Part of a small language model's weights: RMSNorm before each block.
MLP neurons of a small language model. Each row is named by its layer, matrix (gate and up: input weights; down: output weights) and neuron, and shows model dimensions 48-143. Each number is 128 + 24 x the weight over its row's rms, rounded and kept within 0 to 255. Numbers have three digits each. A neuron's up and down rows have the sign that makes its largest values positive.
After each neuron's rows, "fires on" lists the tokens most often at its 100 highest values on Wikipedia text that the model never trained on.

L7.gate758:109146100095141124164114112087124145129138134107109105119066131121123116136128164160164094148091152114112138113084139168136139134151102123103117161104156130170088153167102094178118140122136132116166144097114151074140081132144124144084120155095130138146066155141129126176104154112132096118
L7.up758:149146124151121151125142120150145119159148131124170102094131111137091151123126175118118119127120113114143141095124121165109182174156143099075145124129118106070148149149157116080124139122118124107103125123118139122110121148131136112136132113113124171126141188094182133176140112113121145073
L7.down758:107110140106158115139122141111109163098112119139110165183144127078149152134114120097104148124149098151120141123137134095126142102144117114121109151143098180107134165108107124135102114170130134088133134095085088146133156123152149127112160121116134104121157091104162144118136123119127100158
fires on: " the", " V", "om", "v", " m"

L7.gate402:121121103132168143117134107095132138140112139136133118122111127086131126111114101095156158117136124120122146139115178130129142149136104140095155100114179150127118157163104128143145157104180158106096145154107146116132094122157091154126128125111094151170104145126107092156107161107103135085
L7.up402:139083121132146165161127082175145160167153099119166093119174116102152126093123158160155160160161124158146112121096112071106133180151140120137109098135126152113140095122105085146103102117095122130133134132105151111116149097153129137115137152084155114113110158103144093113148119149136085114
L7.down402:162169094110121103167105129139100121149115126138140133144129134124107128138110127176125159128137127109137126175186142146174093086161084134108165148108089158139094115132152125122137148077115109121104087126104120096161156134167106148133111090125122125113135151150105145113130109124126119108
fires on: " |", " ", "|", ".", " t", " g"

L7.gate501:115146165134139124125116111151183135114078132174135115095121083129127129148147118140115153148134134101114147150128137127137175118159161141130083164112105100106128138150086148118127104137147149145101088142150093113136154107141123157128095119093127132128153126101107126131116107123127148054
L7.up501:149132161149079105133140112140134140172111119139127117094109147133163119151131095113104148097148117127115134143146119125084125119129113154093173151155107118098130165129112162123111137150131151113099143134160098119107093117149109164091087123100135117093165125081092128133146188108156124097
L7.down501:141174140157099157128168091059159126099157130150110088122131135122134158120113099129143119124062139119118111135120104171098159133127114137160100152176064117110134137131125162182126138180127106132148129102071141143094134159104159137102119117133106129159122168143168107159150124083185099108
fires on: " |", " ;", "|", ":", "-"

L3.gate351:138129152128114083159132153161141097154107122124149130122103118156120138174178131123140117135124170126148128145149144071095134099190134129116150121120133109111131144111134117088109112152100099136116083125112078122106126139131137093121134123108114171124106142129130106161122142134181127107
L3.up351:150126145165121108167135100105124099113133146157183170107121128129138141125098111138107119086177104148084159129174146086125180134129144156113155096128143146147101126136113111139154110091132099131142125122097127139089126141114116150123139128153139137153132142141144146118098083140126112116
L3.down351:143155130111117151113119156126119171099128188172147144127157112115128120118151098192125133116111116148151118141097108116114112164112120103130106160136056138102136128123109127162143136076141107120100104133112130110134121145161149136117131156098151086157116122177137121140128127103169105106
fires on: "ar", "og", "eed", "or", "ry"

L3.gate102:138107165097180136139110166130149126121124131108123114133112098072153136120119130103115134148131152140095117166081136135152156103143128154075135155151141167104123155129109141132099116078114105125104162124153088139124118141146167125125098126122102118124142150148157146110131162112154125108
L3.up102:090129153178087121167144135151090132148090174135117104153132137145129147094100131148135107114116115163124132113128084137167102139120151152106123163151141140073156136153113109137120160132098113119149136090151167133107117118094096106143121110169075092120115183201111125127147103126138121157
L3.down102:150135123115101121136122137113106174093117123071109132165050146104095111131130153136096131120103156125142129075107172126091140139120136157105094135141120101090102114084140137140122134109102191139113087132171160141136090131130138101076109094113135116081117114100152110115132120107140143120
fires on: " from", " qu", " Qu", "gr", "ter", "str"

L3.gate703:135152104087117157135144133116115149133138120117113134130171140130142118124142150136126124138116123132137122156111125154121138134132107139169137096114141160147106161164140197129131119118119154084081092110143116141132152145085164130091142135136124132128157172114172105110101121112132103144
L3.up703:140176138147183105126170127148139123153128132110113090171145140122128119108163186124122141163138179111157183161135126158133097121094094126144106105146130127153104122109139085138094116123134142140106096118108141165148154189129096122115145163089153134122101125166134127123195134195142135097
L3.down703:128146115165133101137113094124132118106125132120116145145131132119106109131164133131143124141161135101130105138101120132122127177095117165146114082140121103123142139133103097165130153122127130101151152139108149122127140123112145141121168153111169131131146125121130146183117089135120167144
fires on: ";", ":", " =", "ir", " |"

L3.gate465:147154123099109135133116151132128121122160147150093064157132162136114125089163142116126144164120108103146080177141150125178141106161103149135123183111129140106122160109101107140158116128133129143142129125140094083131137131176111150133135112124176141123099144118128137112131133124118095112
L3.up465:152107097130146100105126117124112144103127113125126149142080131074168098127154158159122158122140159144123110120087176141171110117111139147120136164095112126158079142084138082105133114133155100147149118107123134130137121116108150118138142115099122130155139125090129129109157128170147133076
L3.down465:099139114089149132134107081117100147110168120124128125117130175099121160103137152104128165133146115095143122119130136120078160115164126170166127157140161125140147149092098123091091164144152128112105105117134136087131131088118113101164132146103123190159102093156156130158130153146126144136
fires on: "ed", " lo", " vocals", "lo", " phot", " cl"

L3.gate707:152129143107148139135159153119120081139073160151141160120106119140158124106182137131157145154143141124111111153113126149117132156098133116109134112139136124094065119163138153131120138116178113114139131133099096118114092147128119105112131135097125100134146116148115180165124116095083103099
L3.up707:086151135129110106100192129106151124112114098059075158100129120164137107147143158131122136143134137126141118099173105196116117095116113144142135119170119108124119158140113118101123152123118140085121132101177096127127122148083112113113124152088111102133127138145111170164122151153101124117
L3.down707:165173121146153123135089118055158145131159094122103163134165174145106137137134103081095151124099162137094143093134151114101127149137150132120111142123139184097122066179147161085117136099101100123136163109125138122119102144075122129079132120131128131111128126156171121126123114146152109127
fires on: "th", "–", " ="

L3.gate494:130120134121126107110145101109130134124130139120090105116165156093088181117113091137113127130142142109105180199101104139176131141111158110128127135114126128116121145119117118144116126102092138102103119175126114121099130146114126127122102137115130144154127157122123103101139146134150123138
L3.up494:109125127125151103106138114115171143138117117119122110130095101140142141164110136145149105116112144127141127156077131133126137075070066122152185117129136110118121106098105073130126137123097095140158113157061131124105100120133121099176112097111110127124181098102133132109116151134128125109
L3.down494:074109134135130096137131112111129155145119117114115111114150146121082109135140156144125132106128085159136141133128121115136067134121151100110145118102144178113135108132137083153142134105168098109154126147094145126117087121162131107105162144111119062134155115115136115087119102143124130116
fires on: "im", "iv", "om", "am", " sim"

L7.gate178:134162136057135090182140139095126138143104065142131143172122126087138174155131138129121150143145155125163088120117168110136125089163154119129079125133118124132101146122119113181110116098115108152123131122172130157137118126110159117152127126086124105138121158151116149157094137115116122109
L7.up178:186116161101124164135124132133074123118103101137129103147114134126130149168095156164151133155134143119137130136117114082126133144101137106123117127107144114092092125099161092125117143164131090153137133113183068121091140105100111104140133147116089149106177115125141086132101142160180096108
L7.down178:139123078132087128092135152151171115072103107112168119107133173094100132129144151104118125138164154144142144132149127075143113161161126117142119136150133103096111117136123169143144126125147116185115124152132070112118138158164109142114113138146110116123100117127145112122128134148118165136
fires on: " Br", " cr", "r", " Gr"

L7.gate756:103160148120154087122152143120168079097114181136116146151113128135110150115119158147144126128158161149128107113138111106157100110130125165112085105150169125094109130128125113191093121133143142129150161132165149157106175133113173123129108126111101107120150173153158142149092102128151158110
L7.up756:127177168141151166150131128091116139100117119090120151158125155125132129145130150140111125131170182144103111128127117131135129180127133165176142112145120137098125134169105136141151101111134159143129113164128144100091071102115122133101113129119127133122157130147159190107145104125158156094
L7.down756:115121150117123119111122132118093130102176094132124138146146112110149125157115114157104132125134098178130129147141100086137135146127098148113118090133153088131090120101106111164103072096134122161070147120159117085166141139112098127085145103134138107082141169153128132080126114116117113143
fires on: "r", " tr", " Tr", " Gr", " Ir", " Er"

L3.gate355:138121146141165098142178139114126077114145148179095177080106122144154135147141108120136112128125138146125119126168113135107126114150166138121118141101173099116094118151142107159114140135178124147108131113144087076133129121118129097194103119161116136147121124142146137157131163126125089106
L3.up355:102129130131148097156161184131120140129099135136127167138122120145131180142129140119128100141129109154077139126098115130123156149179150148093146148140131154154124155124140106185096113124161141120108116119141122148102120119110151145146144097144138139139095123118080078136158133119174131118
L3.down355:138126098154148114132148104124135108106150150109081173147137147126121089130125133129142131128130118130128133192115143106139074145118146134089144122109096123112129108128124136096196143138160156157126126184111170138132153124160139160076129157113163139141123131128128109142163147128138137130
fires on: "h", "ar", "l", "or"

L7.gate747:104101112122163112085120116140161096148100106107130096089118134122179121165122133091120142129132142131124142114159134147124166138144178089120068132112137161127111136144128118140114163122160160142136118132159135102089077121118155155129134159132128129102101104105092165089105157128169116100
L7.up747:145113111121113099153137137117153100108125191060120173123143152154127148129084140128131176114126115124098124084140122170119132130125118170076115120143135122160109127153121080131140125123105162107104134122148096149120093134142100105127120154119129165132159148153107157125141141148110120140
L7.down747:130107157153092137117127121111139110137150102121110123179088117142137101111152146127115151127136112135170087162132159194098083151134133140162161148102108113129156149118110126103127149104084127113156110129145124089111105154112144144170163111101086116074176122092120119083168100144090121134
fires on: ")", "–", "-", " tw", "ou"

L4.gate243:100128103121128083150159128116159150101093115093138096166128124127101104161158119119142169134123144108113126102087152108136132170115072106112144137160121099120128129125120096109136140141120119134144109114130123143102138161116155129152110145138146089112142140150140185154111116149156160116
L4.up243:140110160105115119159172106120118138106134146111092108128132146134124114134146167116173100100096119109125125187117131097175147152123136129135106124135108107139123148148084145157176107195173089077137124094172110153129117136105172106109156141108092112115113153084127168141149127156127098124
L4.down243:149118133145152111133110153175174136131106112131172127188106127129143110133095096124140156136135148140106119116113167133119123138110133080148133155138176099120140144130111132131141103133125131083129173110149134165131108151113161107137152128136154136166187118135153127155110144156100137126
fires on: ",", " |", "#", "re", "et", " ["

L3.gate495:154127148084079104085110137074112104148137121146160108157117163097115164069159132141136116140197108129105115150079119131127121146148155109107144099135136122111124181108120125119124123137141109138053111121117093142096125132157153153163126167137132164115101131145105113099112127100147149146
L3.up495:127120122133124093134120135090140134125121130129150127142133127120104127111123106110125087063138091123158134117120118151102137112138123117150158118145144124091178132107101103127110094147155165123125113133140107131096157098092170130140113158058124122130129090147126105127139142122115114148
L3.down495:165117135104149118142147110111107132108147147080119156126135136152108161123154060159101124122156116139113153133109137157133101103148151159157138113154132139114134130120121103126148137124093114141122127153083109106139111114158103132110107132132113169124126105109121083099150131087136150096
fires on: "om", "ol", "ok", "our", "ours", "im"

L4.gate395:105101134152119084130143113100130088128103150137157147171138142109120128103147157145129133145160140135098137129122105145145136112135154109173121156117142105105123137110132146142128111120099096103139108148143091155150129127094148098105101158108105148086105135103144109154153124163109093099
L4.up395:112120095135148106149127123127095121125142158134179131146107159112124109124176137109146129098127119150149138139114121121169113126124141128109135163104151104146135123145124136166160169159126083126152149126099118183115123138085173081079145135088082135117126130137130156137133094118125113126
L4.down395:109140196184062126129113131109129106092125139155098111088137137111133144096086121191116168126107126127113135111095100173147151115138129129179072132130116106094135155116116166096150116108124111118127108148116114114105101120158138127083116127139088117166128130076162117160146108106112117141
fires on: ",", " and"

L7.gate751:077157135133132118140122157152159130152112133146142127155132095085132158093130124131111152107115160140175112162180160099164151150168125125146076142140166136088149189120116104147151136120111140157108102122139121147143156131109084159135120126104122179106095135104142117144149086118141145125
L7.up751:114110143121146120138136142142140105153174118099136141146117143114090147181146140145074072120115095093154148158114141141162151117154124139160142163115141124100185110122120176092159129165155112127143120133143128160137118152121158141123114139083101157112134123098122146117127141082117050129
L7.down751:122117161130127157089120112098089137107160134146109151093073132154161103130128145165140121139088111134107096120125118119118123125076134125140122141093064146097118132140126128111123109100124107105136118117150125102168149106122116119169137135118172109128126142177122158112103160128121100108
fires on: ":", " O", " in", "°", " I", " at"

L4.gate343:138181099139163123165134144154146102172138133125121173120173136139175137082159121138078107162114156130124106122127087112151102118136138117115124180150116148145145179113122148109151135135093144133144163104081091108142161088131132132116112151082117136095125144087164177074155114105137149166
L4.up343:125147099160108078137121088112108090122130150120131166120114188112149127074130139147134150143131111140111118147106155157120139107134108107170170125154143108127156119155096144088124169155110129134094160075098153151160143156107132125104083143100121123118167171133151131148115115089130136106
L4.down343:144124165140141106165119151135133154169138109143138109129148147162109162122103097142108132102125158127142126126139085114135132137099113117131150125106076089099140129179154138140183141090180110130131111109076080158093181132067102147167100116121124126151168146144150156152138134142128139111
fires on: "′", ":", "°", " in"

L7.gate381:152136109143111127117127107153114158076098123148161122078133146089139138129115128088121154125136127151105142141137127190165135117141187128162131156103098152131126156165093148080129141150157079114077097119126136108127116125145137131129116103111077145144116147131138148139123136083098121094
L7.up381:157113149135127118147133097088136120149086148159111066130108126137148126089148144129097174148076134179179112178140143140132120088110122077100110117177156119181145177101112102144081150155140155142171118109120136146096154112117126138103140139128132171111120162095091072143175128166133117148
L7.down381:161141146124153134134125131143167079169138154118132094140122120138109142110119143124111114132109141147144118158114137111096195107137159098114104121099057100181133146124101133129119130174117122124161104120135135136120107134140112100103083132104131160098121097147120133114084153146125144120
fires on: "|", ":", " ;", " club", "8", " |"